Weights of a small GPT-style language model, trained from scratch on English Wikipedia.
Size: 12 layers, 8 heads of 32, MLP 1344 SwiGLU, vocabulary 565, 15.9M parameters.
Architecture: RMSNorm before each block, rotary positions, no biases in attention or MLP, untied embeddings.
MLP neurons of a small language model. Each row is named by its layer, matrix (gate and up: input weights; down: output weights) and neuron, and shows model dimensions 0-95. Each number is 128 + 24 x the weight over its row's rms, rounded and kept within 0 to 255. Numbers have three digits each. A neuron's up and down rows have the sign that makes its largest values positive.
A block is one neuron, or neurons of one layer that tend to fire together. After each block is what it responds to, as a language model described it from the Wikipedia text at the highest values.

L2.gate288:112095133160153136125178142149106165095109129137119141138127147112138113074116120149121155171069118112105120153134140115141096132111136168120135103128152124095115102118121188118104079155111125143133126109096133121123111147109094139081110165130124105171109119092149101162119109122110113108
L2.up288:150122122150088111139129130119128126077074109160123135157156199102104129104160113152150132161079151104122181166144126073164110116123111183111115106126179131130130132143140121113124087135136114173133110135105105125129081127126105175112105136117115174147077101118131124105104154090134110137
L2.down288:116145154152146139134102157120106125161115064119107116122110123157134172181130133104140105107117119159127149133097117124108085123117080127095128124142111112099169150114126102114144132157131144146120119132135084157142094133118138160124117137145103174129122102109117129087094160106152141109
L2.gate344:132109129141128101103194126127094141075076182103086143099163136113170131096128157104115124125121127122122114107076130117147139147132147130134151151210117099109145160115111084112135085116095142162116089127140163152118139088151097122119151150134127127116127152146156146085130116121126155110
L2.up344:130127124123108124116168125147117141102124184116136097081160139116141129099142139119125111147144124127128103076089144098147125150132148148141144128153143118105139131156133088123120091103084128135116150167182152157149134125141100086131119130112159146129097177122140140048179110113117149111
L2.down344:154129086146142144146134146095109106131172102111123106144150101147141113115143137164097094141115136162074152120139105126094108189160116118098143120157143113106119141140141113100133146135130095154113133129165109128137118130173124134128111136100107143141108117159179141110100133112130118076
L2.gate597:159159073149138115115133124143114164119107122140096161118135133139141139166160119091104116184128122153132122157107152129130176102121109151092151151136118108140117116132095098136166129158153146124144132153134125087132125186056151127158111151117131137134143133177101112098133125073169130141
L2.up597:113127039136146102100110139113135175158093130137141160124131107121149130135162111118119103181134122154127148114146127125120138124133136150118151133100076145113125121151103093140173151130138125090161119126124119116127128103066168158161134146119132107111156138149134130125118128133111148153
L2.down597:129103150128125115146087180119129134166149124139117102112123130127124133120169130136153141130146152129139110142137106136162121111149145127110176155111110114125106116084131074119143127173114133111070146148152115079125092158108145132083119120180108141128115145165128149111129168136133079155
L2.gate747:131118127137143131148129111103130160136140095140118091117108141158111136119122142156127137108119100132130100175130103082133107161102157179123134116094151158165117154128134137142122144159108140147098167125164133129148156180137133128108112149144170120150116160122076147145155172123154103159
L2.up747:158123143133103116166079130112068072137124093119111104091139152127142155086095130104117105108155128149165105176131142145122143101122147098134121144143095150102099144120099164126137139158074091135118162124123050137069106137126118128132154122110124101098117108133145101120146138145154151105
L2.down747:150121133144126161122144160115091104151121104139087091117136151113157154145132137128138097159119111103125137163133129131134137157125105146143119117132122111124125122160166135068096159139122128121105129084151126123106116172151144136109093103117185128146108123132138127110148101092107102128
Split-word "m" fragment

L6.gate1170:148151113126175148103151109140165118215101136158075134170118138109116165121125059139163113121162099137079132150149118168147128120131126141140120146112106122166118169105138114137124073144128125132094103161123129147114116154136141131124105122118101107106122147150131094114158122126118112131
L6.up1170:091162113141124142152112095121137107173180139105130114141125137157099100137118100133147167161133113122120096141134124136153146109120162136148089138132144132115092099075129131126083142142119120136111129178106120134100150149162134084174149076125091134137168109131134094116147104098118093124
L6.down1170:121123110138127110150154094147122115155173130169103107121110117134093137153130079136158132124132118112148114121180131107126159078117129115150159118082141116116124118102133095098098101121105119119140153141122132145085149120157142140128133111088123141105122144143119169092121140079148116101
Heading-closing markup

L6.gate854:127109135117103113110180144121111115114136116105101109173124129182149113128105134121149121114154122147156141134159139128090131123091142136146177114136127123129154087125145122161130135136158171138044148187152131119160157104129102126076133119143200113162118111133121124152121076129129109086
L6.up854:156105141161156179113157101106107160166186165135077170117122124139090126100132150108166096121137125133146080134136118112191108125102140145136146141106118148107112149151133147155145138117121124149071131114108098138144163166150108105160160116133176118110130092119143128130094166136145141123
L6.down854:110115109116136124126161125126123163129122127125156107114097151123151095141068099129132128151179115142089139111128104100117138122120092125138161135105124145130177058138130092140158145149172174185079102113145175153131188126105133157177144108158133140120106072148119140162113130134103121115
Mid-word subword fragments

L2.gate169:162138141141103141105113132115153145130147125130138129128185105098128103157177145108155106139120126130133070138130108132088110118100135157142056163133086135120125140172164109104123119136128153092095120144092140150113116103135127086126166154111143135103122136110113083097060168138122133112
L2.up169:130191109146137193105144135114128123110117137133128123122170117099106133160104125131128134101102127182144104170118116116100127146130139138138143091103150112136147145143110102078118141191164111134104132140109125130153119098088118110150168122077116168127117128152154150130140095136079146121
L2.down169:080130095126159136140121148111150105102126141151122150134107112120124154124081179147109118122098115166129110125072146149141113110113126169146134161129142100158134172160107155139091156175122118174105171105114156135087103154081106163164113150128170165135113129182071143128150107141082128131
L2.gate434:076133137125113120147152124139088120087156143095090104159148087094162164104141119148154157095113121123135143109109129108129132101117142125122124138168095140125158108143135131090177121129140166119128137142096121134106109126171115154159081111117100140115119100140114105129141171111121097165
L2.up434:100112144113123102141087145137094151101137192118128117167141111140155153093136132099135163121130106123134131101135125092137122130113124134134127164136090163101131167130112156124124102168132187145086155136129130128123124107142096159175088106118096126124095105118128117129122147099150100142
L2.down434:103152141149114132127133135155061162128157152079129121125140114130179134087116141125157130128127142121146138144093152104142116137135079133112140152154111154122150123140170128090100116116093159104135077125142096164107081143151131138125111110100106148173077109172138104137179145126118105151
L2.gate1058:124135121151119085107124115126102131131125176136108153093132126119122141150141186149179166091126099106095084119135119104134145106141122171088105129165105138127091121142155112129068118143167130116108120149111115147131129135162111134101142163120113142166096102144135133166107189114159118117
L2.up1058:120116109115155102145141114141138134145109168125128133116145140105166137135130188131174165101121118130124112105124161100125162128145117140097124161154125123122122134132150093144066125135176125115151126176129118190129130153152110142138116106134105135194096111126137094177119189120133091149
L2.down1058:119146141095157143114066128128165149137185101106103094134134105112134120106109151123085125163103150138132137137076112146161104158116083158096142106133134097116141113125129106115115130171167140169154089123141137145131121141137113101141109113123119123143101109137107112158078120167113108126
L2.gate1132:118107151124127142129075122154174112138120101104113138161135089109135075162113131103102157131126080107155149147144112125105101082138128130090094150142133105108138118136087131146104120091161084103113119098075086116095097184131151126121148139125118115132124154143158137087153134108102160154
L2.up1132:127110128138128128129098150157139114082153089136097148146126133138124113171170143136130180114113147136102139125156133124134080138118096112129106127137141128126103105116139114147132133110138095152108143146130093158144138173099121116131142116096104159130114115168172049114120134150116140135
L2.down1132:158103175158124118130122137143120108152123177137090103126162091135104135151129096112149096087135129167168090129104150131104132139144141117132126128123120115172139072097160179098130147145102127168146099112103122131080172101135104117144153124104140118153132165156101165150105150100142088130
Year decade digits

L6.gate620:129128144117173128128163147125110133142139075099094132073123162181157129113127141144161106172162150132140108071138169089114153151138170161146115157157122146096112094112096149087098115138123146123148163102103130103122127112117150107141107163161101125110127119127090137137110104096125093113
L6.up620:132141148066145141127173148119131110146120107096106148081141155122153142115144120133149106147157166094139118095157131112160115116134127171126134122172133130124128135089098104118116084114138153133172129115108150117108121144120147096114129188161115139085121135134126122120094105105124117131
L6.down620:128109134107152082113160092124091110117125130161183118175122117105074109107158127146100148129118094185154130148128130151148114140127111073134145125111149075116099148127130111093119118115132112148124092134129110134172130169104152138127119079144121128105165101137108138105150171154130143119
Mid-word function-word pieces

L2.gate14:136129116122114145180103089126115136137132111148128153109155181138182131135135116125086114129123142125145142161086187133164090095123095119148151141103126140130100136152140140093106112112102124115132121115128143107125139158121119110150150140112129118136105102162089183121137085141164169129
L2.up14:104150117127163129192144096101128144165125088135120157114152158133149152150126091135134124130072157144158151149114183132159088093159118116152164134147129100122110118117139112080125107107138122089126155127110128101120117176107108104116134148108140152122108117134125160115115086159190137134
L2.down14:147144127143124124103160158139124120138152147093109118123092099117144167162132142129121139099152074096080108099102120069125131164146134156128128129114137157140105095138167153110152146080134111179076113114157121148128181117149117150156136140131183141154105147077179105091152152107080135136
L2.gate617:108120124139120136144126127137152132100102121136146124181164129151116142128118145106131125141149095130140105145089167109139157158139131195133125155115118108157094088134165145090139105154122126116136129119170110198117128120138108126139163126115132148196107135170129120143115173159113069121
L2.up617:061109095162103113109099115128133159127135130107106107125132120149130121133107095106128124116171124103112142127116163114153107107138152140107121113082134141132113123143122166096162116157185141080148164087155096139146141124094134161104152122120111172140123132163149102156123150117110084129
L2.down617:103112100119120156126079097109157168138135116096082142161149138137134124131142135103141145113126168177080120120117147097140092107093148119141098122107098133112133159158093156109086120146124117157144126128140161128111114144103173136156110154130140127116149124148129111113150117105143112128
L2.gate962:120130093129071136121139131107151153146119113092128148073121120105111125145167124128151131098162145123119120177106153160151087121134149131068122086098152087151111096127125116129153121187141125151107173124147130143134173144105134111117148115142127158144128068136148108113125103124193115114
L2.up962:139076113136138127155141103105143143111138150102154113111121129162100137129141131130121128102134170125088144182109136114154088133180134093046141094112133153135123129144147128123103123119146113156127112123126142143113174123136128081068125132102128132141097125148167120143182133064169106116
L2.down962:121164161155123106098143151109175160116152191135109172116095143118096155160169144143121090141131173143104119145111141141135066147084133139147154127129118096117126149120100136103120124130140137119092094129172144155111124152120170125126097106122136137135117147158145120077134163110124094134
L2.gate1055:096117111135113119123175119168130172132160083124116131142145136154126110140143088084157125147093155121162155147141124081121135106105157126145123127106125119133141127159125143052120162183166136104121114162129138149131138168095109130122142140141145092151148113129111124130105123117132144118
L2.up1055:148117140117092132103125069118082156154127152092105105108150154156135118151161131106106128161145104152121137139128115143147108085109132137125135123146066144138133129133131124162180168106153172202139100094123120175112149141110137143145127127090129135155083126153151095150132146089135121165
L2.down1055:127118142125126121123117136175112136158129129117094170121114108153147124139128171135129116146108151133101112160137147125117124101145142130130142121166172123122106141148155122125129125128078142148106087155134123107129152186117150100124128128133115113152106141075117124108176131133115123130
Word endings, heading closers

L7.gate39:157162172132147114163141089114105116135124123132105130108101149104126101143095126124124149123127144137097116136123125132169143127114095141151151114121131125136163092154081123143115131103149109099123152149119140119116151109149101130115180126160147159194110128118108108096142114153123134157
L7.up39:136124102116090137089109146158164133148106167159106105127125140120118096127159158148078140110105119131131129106073147087144136160103122133159076102117166089155138163139150151142112103163101120141131145106140123097075089135146137141100119155085147143126143166092121141130137147138125153147
L7.down39:150157145139119114124149125142158122153121136141078117131108117126141123148116103108104140114111145103164151104090127105147107130113184171074126142111138148150117137136131178143143116135117115118089113144157157110118118144161129119143152120146116165100147152136166123153136105087161121132
L7.gate513:101146101124112104152124136163136121126158128088109129148170113147147103115129163139144127129116179131108130094125142134144126136097090132187156130121165126098107139179160139131117120094136164087084142101093147126119171119097112102154195127132110179124124109076132162119124164140131121128
L7.up513:126133166136120163122141138122124183151126114090149137176143159108147095172133145187130156143141150119130163099085159129141179142101115129121108097146130101140145146156126133118147108116096092128128144146104121119134105136149141084082133139134111134174111110116142162138146118153195116130
L7.down513:102143137089135101160154119142095111105128136142117102157098129120147087104106126123134153174080111113098163139139112136156164106147170129114101133120134126122100114105148144144121118147168111134120098146148103178177103120131144111138145133097126121109163161115150125093152131170161126127
L7.gate621:160147150095129150161148118125113135171104096131124115116123107127138156148153153146180126091113117129095098127131153126102124108127101142163163147136160129117155086096136108152087104142125107135159132152118120102096132126177073127150124120114079149112119144135128105111097159130142122146
L7.up621:145139138156166143156109131111154150116141085114110133153092148111111109125129146158145162138127137120103142138101134150118161140127133113189099097161169122133124158105148127149089105128148161082145104116104141141103151110108114120166161116081122128146113081109149133128135145166163092164
L7.down621:174094125105175130140116150120146096123089170125073151145146190179110118142129124113144123149158111141133108133149121143126182121138114144141111097093135131133097144149126154129077134165128105086127122095135130125090131086147157124088088097098121089141168084147100133114123144098138174120
L7.gate813:093121137163118146115145096122141122127107155168104120131107138156114087158118123144106161127145114154151173110113144106145147106107142125147157146140176130106112127103097140097108115150156108135101160160121114072138092103154074095134150108096109161137139127112157146146107191115159145151
L7.up813:122103147128114144152156101106141123091117164118135164131157122132137099126115107127077098160118151124166136120105164125079146147145093163112125084134129115124151079144105106118138094148167178147096147088149121129078118102118116100126159133122116136118138133124119139117166143108126081130
L7.down813:140116094112131124114116139094119131126124110127150100116114115132184104162126145102139159175148123104102112123129158133105152128140128111112107136136103103107105104156131167155110122127143156129165169094164123120094147148128164175109123152155108136143143131139155179108066089123113107081
Birth year digits

L7.gate118:148111144169114164118188134110130150108141092175096183157155048107102119144109136122149112122133107092152140128120126128120165101124156116134165156125148117129141167112075110156146148101177099147123125129096132093112108146128086128131151105120136159210137156096139140141108116124137092121
L7.up118:140140092142112107083140179143132121125132129150096129174107127161148149127127160125146173126111134108125083160147104101167101121103144141112113144144038113121153180091100114127110105111147107141140143147144071122107143128087090120121139188093157125153115110130150118117138098112151121094
L7.down118:146161133129120182151124127116145141137138097095092114142109090144081149130090151072134136103110119134127141133146128130109129141109122129167130119126149132145124154093105105113165107082187081150121122124080112148135130107113137106126159171157161128168104153165146107134137120149149115097
L7.gate489:150134116151119105171138055136167141175129156153109170141110124108162119103106118128128137137130127121149104125067151148092110143129094120119112140118092093147116103128115145157140088133122103158163125150115078083132150166139150092099175100127118150106102137124136093145164114123083140109
L7.up489:163153093084159124152182129133105134158104094138172125145108137116138105138148135119088124136123122142105075116086152128112134094108147134149109164160150115128184106133079125112123146092125144155090124134096111153092098128128156164107147117181150136117151115135103123164097137136154166118
L7.down489:142116113121122133137125171140142160140141152139149137136148115096115121125159138171145105110096100123157121129178138168113118114112161095128115152148155156135105140125138101123077127137186152115131154142156134167114091123124142149094084082082139098141131128138103173113125128148149149095
L7.gate625:139096152106148104115127090186157142147118092144124154125133129110122201115100079138105119123136124141177116123136109088118181146135121147089142149132136101165177128137142099167124143155154119122093136139162116116169129118129105127170153158123156133146135138141143109151146118106144120153
L7.up625:143163161159133093147141157129075134117133135115166118107144128149150179167133109109133156122127127157115098111157096111156131097159124133123164153114148096159132133115132152111121109114108120139094099125107094168108121156090123147135117131141129118119120112135085150157139122092112122092
L7.down625:124133118178125136117159143111166099092132096186173143126140153148086116106139114101139167112127141106106146104120121140130159109117178129137101129140140137131104120142127099149151091110142099102099098123104122094151145108161104143150162120127136139155156165121129121156123135123080107138
L7.gate1098:100101130142125128053159122113131138137145130108159161097116136148147105143080165134139124071115096108130124148116117143116129166094182134130172156096152146088122144146109141137080141098171122126157132131138132153151119111194179144139093118140145112168099147137150143115197085089120081119
L7.up1098:186125100135133147115131153125110093111099112111061115177123133112112165101131134098126139145064088131159138103178118140103142132137147150132162136153149129134121069120149110112126125120136109119095131126112128106089129176101162087150111124100145089148109103133137120126130140148108136078
L7.down1098:139122095112118104133129156164138118135160139105120126102151160164111100103159134156123123127120158137129142148146141125081115176109118175146166103108126171124123114173140118106132122124109103092158145104193111142155126088112107136162127179152113142143196115164133145134155134121126174098
Mid-word subword fragments

L7.gate211:109116188122093167095148097112112065123126131124163120096148110122120121151149157151167129109161138161121164119183152098145128134142152139148130128124090138145126110119096130117112143124136118062122101110090112116137090123162111138135128137094147179124176106136129094127113157140128142173
L7.up211:111129137101113135099112110123117090135110114198094126168103120157088120135109118114109155160123142119124117113142153132107109103133154113103127155124131145094117112172095130146117111135167139121114078179082141113128145095100116125099105128107094146115126081140108124120140117111121117116
L7.down211:134099161099145167093123100139111134129137096118103140113105126148096120110126130138129138125145138125140121116116121130152137174101123132127130144106091136132077110148106167122105085145127092115108090166162148142145084137155120152151164095129140123146093104165081127101160134150098121140
L7.gate225:152138144091149162139112168123128133098116087157158143118175162107139138132064106180123096149142109157140120096128124123135110133126120103152152124122194133130139129102152131100106169119132181136148151148089086121156144134131138092122166181105134145154138156111150115113096144132101159107
L7.up225:129131150100104124101096088115105137111157077135117095140168169116149120144111096112112136119143153139100102087148165154135093128146121129123188094123132112104142130100173125150143136106105139154132163129126126116104154126121123097102102146162154127100171179156200147121093132146143157127
L7.down225:104106117121103121144123095156107118152128114137109137142120109161116127141157113134093141144133145156082126153111160134130086072132093114123109163162159108088134092159139110101115150119130114107154133127124101146117136114095142109134103103119102110100117174119109098171088148106160114131
L7.gate1005:117080106146081123097099126165120127119091057165131122195127126131122122107150104154109159153124080126116075123129143114102141135145147144084119153141137172141107094123123110141151083106089159117115099120110138161092121130118119133140129170154165138107100089127127128128174123129109112145
L7.up1005:149095179076105152135165081142097137137122158121111093092120142142122147124128130113123118113148142149112112164104149117146127155117111107100148120142117125127093124130152113132106102178137116110142089130099109124194163143137164116093148117155117154106127153127150139091097098142099114094
L7.down1005:099093123090140127147149116092133111156116113124141120122129124167072113075126168132106146101133131126129138087148103117150118168176149131116133117133103155102074138114115119092143110153140157110120103150141133121149156100153146157122136184115153166131138073133150092104147158129131109094
L7.gate1305:096128175120160185088139126140089133151106114142127133100132073126128136134115101131133104124136070124077175135114159148089129076105159139121152166123124147160139144145147125099143144156157115159125101146133127136138140150120126126131168157137095137096103078136119139091108117131138115117
L7.up1305:124113128126126154125131132092132168137095136141141130140121113120114139116105140139144121176194113156137125133156116106159124106101129145147112155123146117145130105054139135116105107173130168108084147142117121095134109138142135130167130129142126130096088124156146115190106113093134139108
L7.down1305:118131135100150150090109076133089118144107162114149085135104155116132172140101157077083095112136131145125130113140128120162127140133134159103097159070102078149121126139145175113106141134135078111126134153157110133116089110113145145098119111124104126139069142125124118146128123118123116184
Relative clause openers

L7.gate2:129094134135120122116126152138139135108099113143096148134104108139144125117106114123135115125130146138144096119115149114119158157094155143160108124160112093150132114164149105136094140122159131126103137162110135126133139109169137087114112143158146100121123124151127107120099120114163131119
L7.up2:147139127174112177113135103159097134110129139142103147139115107131146143112138120136156146143142126163138072129085138123119114139111121151159137153154147144113153111186104101095110141121147133146123148146171146147165099095160114128133125167125102119111104072152084134092145100143132110114
L7.down2:138122155110140198148117133098117124148126164107124172133131125123101107116128148135119141147112160141113180145175104121154122106083130124105100186097086120132127146119114093112171123102105155150112142095145116112149121105115113127102141134097143070108116141096115077131121153125123160111
L7.gate630:150113098146150154137145152134158138153111107069099132180128126137119119120108091075119109114170124120145140121138147164132131179140142110151133121138096131133102126091147112132140102147152146131113069109084157135101141101144107123117158137099090132134141154118155096129130117158146086134
L7.up630:115103130170079077105101070136137147136103140146144159111095098147146132145115121090179142109136148123190187139134136147153126123149126172085105129091166130137127133139125142121127139123105130115137103106182135111139140154127137102162142148076086127109103156099135124123136108127144139132
L7.down630:161138164122126113143098125134093138101115163117105122062140100105135120124133125195130134143167172136122178127113167106115145122088113103150082154102115143115106157093158162154115136114110124139147107132121117135128120121135088141157115166140142128124149142125128107118113104095144156119
L7.gate876:137121103110122165145112137120138154160139115155131129127099081121117116155149092114177139111111145153103137126103130153097160104126109136143135117112145106140124154110100169137148093115112135131140091155126092156110105117152143115126116113128147117140103091079137133099160099138137102140
L7.up876:114127116136149151154103133117133099134120143132155127155150180162097134119167118103106134149130106129116148155092150166139117130106096124140112178150159110139123126113107124127105114149105153119162135104142087162122108125172125164105123204164114164101128161131145165131137105120149141113
L7.down876:159150129105120134119119134112167151140111160157148114174106169148088117143164118159138118130080145142110145135124133096116140102093149144055117092119123136159107100122119092071144134118154129127133164144111170147158145105134123122138130150156150085130101147159144132127121153117135152167
L7.gate903:136118162177131114156122125168145111117150143156136134097144099086186107091112125143144091121152137107118148105125110092155136150123123162126130130095149104152145153090113133114118084128126083130109155124102131101102117161086131099102145135142105112158115110105111135112120118127167084118
L7.up903:153117110157122129126073104153181123087143076101118115109142076124156097125124113134117094058133154131108087112082131129110129136135142122104101158112159135123077100117129128183131143165127119140177144127142115163132143142120104145123096115108061127175085133118095132120138122087122108134
L7.down903:112162095132100118118113134178134115142140104073145130097171147083149150159095160096156099163123139142106115096137135134074087145130159111150158143125163148140134116132122097124122162082109126124156136139163163166063135113128132143158093108121163145153124146143166129127108147120094089146
Article and section heading ends

L2.gate282:143122161120121071105160139097141159129157146117165121103149136117123137129135102103145087107137135092129170115112159131126119150191181096133141109095130134090127119138154171120089131114164100133117132116149128141143133135125152111159105133099145134107070140138124137127104137142123162141
L2.up282:100096115160124104152099142129152132133123115108136103122099100149115115120113156099163144123140133134127166112107181124165143109156123119121145114090122145139116132158081150099100148089150088161124144156126131102120098186169137122185109124094128146074164082124135180149172083135156166176
L2.down282:117127117148138159126183144085160143142142109113109163160132119113128137147137134132111119147104103175139124124153080154126142142144123142127144165140125116139120127148108127110180120172098140154135155098152145106129160150110127123117126106126135166115145120084120125155103114107124148171
L2.gate591:108104168120092133152174117113137136088126115111126149102066079153112170113137125162109130089147127144163129142125127172137142141129142136107155103116122134159118089147149097155152121123136184110127117163101125134081108104103128126153153105122147153076130092095143173088162161158125135126
L2.up591:146101119098084135127159126127136125097104120142102134071123153096100145120132116147090135079145152118139089144128064131105136111126128153118121172162124103137148106106113144137108108134148158106155167125112171194094114110098106109138166114125090134129119128140125166101097136135116115133
L2.down591:120122111125121169086126130132126146086139116124078174119104134133101126151116112147113122139128159147097125123175090122136151169177147157092101099100142133122128105065191068136108144129164125129138128178155064135101140124102132092145176125165132136114122132098152163110118155135116148120
L2.gate832:103120088098098140143117148102121097115141093113139107106101147130121138149115119173155133166166140158122132132151115142135144135123117148146145107132125171122164106104165159134173163142158143155117100128099135163135119107128093115130097150131104172138110099137156113106120078115143130133
L2.up832:124076139097087136136181166086115130112142106123141137088137108136113148132072112151154108168212113131097107133145125132129142145135125147138133125118102114102156133107129127091125153149111128130132115110133145130146098122127118122099086073113125154132115134118117106154142146139155101119
L2.down832:179125123139131131094141088165141130140193118126094105149112143120120131121122111162086126112119114142140154106118098166139095119119128114119091149124159169102153091137139145118171097121172150192148129124163108160130157095120124115119125130139154139117125125082156129181113132150093107144
L2.gate896:136093121163114155125131103121114071129146125149110088127132127117086143139122140138109096130113161120130120133088134155149158128146156149120152129134108089138164130140117161115147126120133152132158123159090148127140129131120114109106180169128133141137142145101101116075169122093088142127
L2.up896:091105126114078120123143086136119129149126128148130142133147121139086140123087152127114143124163089146150154078131140132162136112122114113121137130119128116126116089133121097132093147140101160115082137111162092149163150107149093137180126110150131119121113109101114159107120109072120152149
L2.down896:105129110124137105119156149125133126161120171132132115084153140147119122127125112117115091173148120127129153140118140135182139117072108130091151131137127120163087095124129170153120153147114135167090148109140118156122133151123106131161151096125106197126126101147159196163140113146132133104
Wh-word completion pieces